Part of a small language model's weights.
Architecture: LayerNorm before each block, learned positions, tied embeddings.
Training: a variant of Muon for these matrices, 901M tokens, 7660 steps.
MLP neurons of a small language model. Each row is named by its layer, matrix (down: output weights) and neuron, and shows model dimensions 218-313. Each number is 128 + 24 x the weight over its row's rms, rounded and kept within 0 to 255. Numbers have three digits each.
A block is one neuron, or neurons of one layer that tend to fire together. After each block is what it responds to, as a language model described it from the Wikipedia text at the highest values.

L3.down23:110137136120143144156105151111116147143101140102138129096148124159155147135151123099167136121142144188143124159196156133087149134129144099128103131120147126111135097163123094080105130123102157119135159136130140172162153115184158102111154192114139108151168176165097107118153141139069128139
L3.down192:094127137117118101162181166083091157116129136130151149117123104117163106149132137102118083132125144152124100161174157111105119117147163119133134133143142150116129173154100137095144152123178111090102153168117152121136121133171149139143109076142149154117113164100110086123139148112110125197
L3.down274:134077118144122134113091112119167118116135108141169157090130137127149091131176152152084142169148124138126147140155105136131134109158131164185131166127129112143094134134119170142104115107110150172129116142146138125088152118161141118098118104103142132106135179124148143175124173106090086153
L3.down786:112076139126158120129136131110156170138118167111169148133125136143156152123123107137165130095134126117124147169158129135133123100085143164139114127145087118121101124139113124108095121147110177144149140107154124134127185124149107114121110158132142160153126145123122143148130141108113106114
L3.down1257:096144146115171094108152129184136106127101098165144175123120144130133114133131134126111080153129128131114071168145106143148111148099141137148134073099125117109129133167136139114123159153106110151134141173138108110145099111117114149121124142150148137098105136103156106107155108137115132102
L3.down1757:111144131108134125135131142120141158111136159137091124113153118127118125158100150122127118081141162119105144148146157128078150093150120077105117137131107118106099127119099119143097158153141118127137151111151147140145143157108123138188125115108153153171176127119141080119167090145137139146
L3.down1928:146122104139126090127146125151100129108104135111180147155114100135095127131143119071153101153136164105120151143179143143137106095136133066164149149125130168121127111133145139186096143149107125150157075120143153140122106134111092114180097102123175131156123140117145125164154110095128113141
L3.down2013:156088137161150145113121128135151142158150133113134128115130109132123192111141169151120153101144068090113138122097131122120120116095153169142166122144159118139136165085086156106103148147149137132180084153070107127131130139126118143119124117139080135052139110158139127127066089168130103149
Responds to: Foreign-name word pieces

L3.down98:112118127112107117109168128150090146145102182099140147081124118127118133102139081101139124154113139104106182091126121131129114116122096146160116121159088140131142166143115137151109159136108128120160100166152117124117169125110132140113143100126107141073151159107140124136152105131135162125
L3.down269:113109123117107174136120070130136171192098137118097159150151110142121149101103113156119104122127136142137088097111160120144119122101118088130132111113157128107100106123152075115139117134108116136153167147139112127149088147123155109132118108161168113143098146098093145152133111127098150104
L3.down974:126084139119119141131107113124148127195133112163162084090163153142114093103126175108120103121098089136137120097147077158148117159133168176105169142104118163153135161151095113120157145115121198112151116134163149103136106128128084148123146098155123088133161139142153142142105119129096126094
L3.down1104:102096094130127171128164108131122117143105131151097128125123145138136126140111125085151125117146123162130138123161100133156132119158112094108155147104142161131119124163118121075122160128150127108136146132154127156147122112113094145109111082114126129114120147086108142141137154156107155168
L3.down1237:119122128164107132099084147105123122165117125130134089121135155125113126118108190163148080108153126158100105128044135126094139119133139135105144146120153130131137114133112145123140120150107101098088152171161150116094163113092176116122131092128133137089115139096113113162123139138113143091
L3.down1310:117114115179103160107139119134173109108120113122073109188135131112093151152134109090116130128111124156148167129120106131107113084125071121127095084111102138117128139117139141109149117134099104162129130144136115139155116156124140123106093130151087139135124163129116135119144131124155160148
L3.down1474:125113164159109094125092125106107154128100123116110146113093157129152149128152159108104131127107136150136115115150146136111137141144129155117147080117158155114107126136083148137090141148128162118078095181159096123130119155099101155059147079159116142095114138128081119137148126137146138091
L3.down1518:163119135170115143099098098145102164119118084124152104118130121126126105120139139105135097185128098127120096107081144108113106101119108138134115169121108144130140096159097145148083122141133122169132121129137130126147167139127116138100162127140142116122080143075087072096172169120173141099
Responds to: Abbreviation periods

L4.down1086:149117119122171142157134119140125116105129108113160138182137118118080124130105138094104100150111128130119132145122120094142133109139158147156112119131099138127115147143128166128150137132132104121088087148104161121138104143138123150130094154108170113142119143115112087121152172162130086124
Responds to: Mid-abbreviation letters and periods

L4.down1535:096139137132099162140133107081112144163082124126119107117166131108148127150122151101136095154136078066104142111136151111154149153089096138136115123104142097109113130143135137131115125125119109130135139134134132132146122137160096109177113132077166112124173118149077133132129151115166103129
Responds to: Structured data markup

L2.down526:155131126128173140088115109142104104166137109142166130088151121120129147118119151106141135151155103097149116097133115117133135164128100146122185207148123131122117142127155131156142137103099133127134172113155118130154137113138138112115141079127099122141116100181114134131164142111138125125
L2.down592:141108144155111109123117119103120135148135118100123117157118088168159120172159123102111163110088076119142160161104173162149149110136139098136126144149141155084058074129150096113109121149095120125151138105124185135123098161102132105125102112165144168123127098076126086134143140136156127130
L2.down647:136163152138130130159144072122148117128136152157122102119111100170107133083141107126121166100085101127090108137115147129149117129158115144129112118096164151178067124131128112147129121108114124115149160106146162089103160150119122107160106138089134119144123162131104152120083136113156157146
L2.down711:110086145098130100122126158136133112140098130124113129180142098143123128123124113124076107144118106155117149105103164128147076105139102150122130129124135110157125141140149089091148126147128193179125125109106162131155121129104114130110128075139170141133124144118097136120117158154156105106
L2.down882:129150118152148143155150137105129143133139151104140113113154072130157104147159137105119129161130140151096098170146115106133162099115117154159147187104093133131143128110070141150182137103135116124098147090178167123122144139122092127100160132114146152117101168115105082126088113127150155110
L2.down1037:136116117139132133091134141138101135129112089130149140114100110161090105144195088136152138133125119111111122201108140094130062152152141157083132148112149127135147155133104154104129153129135147143147123123133082094093124141121094106095139130146102165121126168117081114177122190146164153108
L2.down1245:108091104135135145093110136150123131131119115128153108164110117135149172126150123125137113133101136122140107143115161121140150149134112155172123161119120115099130119166115140129131158134127112140123142129108164107136176171078099085077145083114158154127115168099095135160118151088154167144
L2.down1986:151142105117160131102114079132135120153084170169117121141146132162134144129133151141100124102132116121106124106189178114146121105113124160151134112133125107105139162126139139132113142145109141133149102112139128123086120126095129140073139098181103141101086118158157131138110170135153098148
Responds to: Abbreviation and ellipsis periods

L3.down11:115138152136078123166130120142151132115164111157098133171136147093164103140138106114181171141129116148103176145178146167141132117103127122098111160143080102165130126120130159122114138106136098094151121128129130139128102152098166134138137095107118140113141098117138090168161135112111108145
L3.down77:142162195135148151116059132123126150090121184155102176084113116121154102114161125107148128107116104078141123133107106124126139160180121126114125116101116113123139116121136122129139125135150126107149108175120132112129169114141098107120139130118074089140110105162122088131134126126166122116
L3.down228:115156131142175111132125132109124106116137096132142140138109113111109126137142124090130108120138100191098099106129136195116171143102138128105168115104141102098151146137151113126105155090152079138123139131106178163146127192106118134090099119134134113143091125147137110170152122142130135121
L3.down771:188114113113146154139119100157097134121104097157138131114144162121136126133154112110134128113116065061097154115104094157138101117114104148133152096161167169110121100129098124135136156109112137114141115161134124095146138100107129162083179147118070145145137131139134118102191153138152109118
L3.down867:103131138108167154126143119137144168117150114138117110150148122108135139126138113110108141100122130117133124087143109110115160100162153111119159111098123132116114147113134171179134126153128105134126108170140108141127113129157117117102141115138128132081153133096123108078086164176157215120
L3.down1100:095106103117132160178135106122143160143123145085151126145135091122135112123099109108133144105127100132125083105121111174154107140105095132138115173105136123157102112130159115119130144107135128132102139130123102163127050099090158137131135114097153164145150125139101050117116115140124201119
L3.down1354:115154142093101160088146116088109101118093154164078139089105125132110122153160088093124090136108161165074145161123115142094132133147126036115130098109109136090144117127090135130144103114148135147114132147142120135160170095151088129126132096126170180150146109142131142082102134152116105138
L3.down1678:134103111150178118076091147150130127140128141160088139136159116117144166082124191128159126111148096153104096117117110111149140129087099146091181135095146134149087141096150128128151146125151161154139139127120156094200127124141142149127134125166107158128157156133159138136137137136086162108
Responds to: Unit conversions and "at the" phrases

L4.down1145:163172159118105146114110140119161112147111103155114115157175091119112159109142151148120167139124131126101142152139129147107137119105128030149116066168150132146099131132136117169147131169136168106115117102122129138133129130120121132135116097110173108109101144107155063119115083130081130109
Responds to: Given-name tokens before surnames

L2.down969:103129103122113120128155162132149138160120144123142122159126121139144106151134143128123108119115136129118167142178127177112102115124140108126128125143125142082116102135093140153146111160145113115116131124150174118120103103126118130127143109104127129100117131081101119099126123109100131101
L2.down1487:122113117108123097159099141161142163045054119128156117111122152141082132102129154094142146121138126117117114176150158120135141128109111125104100192138075152131128114115135137142155164121104149110151121084120124088098091143108126125128083129094136114138134118135149142149091084127178103137
L2.down1537:088096133109095101123121117142122120127175148142135160150134137122126128158151148143106149110141078132142119136183106138169149109137116133106178120128097164107108143140129105140127154128107139114133142143108129147103111130144111096101137120159146135115102143112152126119130177099153159163
L2.down1563:094164176091148120160146122126096115162137110114136119205124114150124125112143116158147133121125113192102119159134137107166122089114158135160116147165123144112095117143145137137154117108112102130142126116125138050101097153122081107133113117122119131136145119136137157095128166134133137113
L2.down1614:127127134121108101136147135172152164081131129155124110125138117154128046082088127097111189113150118116132142136183179128117116080107124176133100154130159149121138127155133121136129068122128120134153150122122152108132100128138096156135115144149146146116128148113150111110143142132167115088
L2.down1883:110147102121114112129116145158131113128122141131127114128118140051150145088111148102118138094141093118141131102127140146154122110084104137109149104148145109164180109128130144132136117134124119111104125130144129186130112143108170142137131151110128125124105153121122127124094157094123116091
L2.down1975:110123144139106117112097122121124093094104125124135147115104134126131108130103100092124124124120105119120135132151121145117148142170170151139111213101125103156101107148063135168127155113155138139146085125140112160115171119112104094115109107182177115104187115099106144164133144120102095121
L2.down2013:136098100130116109140113129143146161141187119159094170122098131057118148160087140153116142162133126119101115121166134116106104108130127157096177125113110114125129139143128073093118128124175128123134117130107119140154085144157093117138133116134093113143138062133131109111108095154134100125
Responds to: Inner pieces of proper names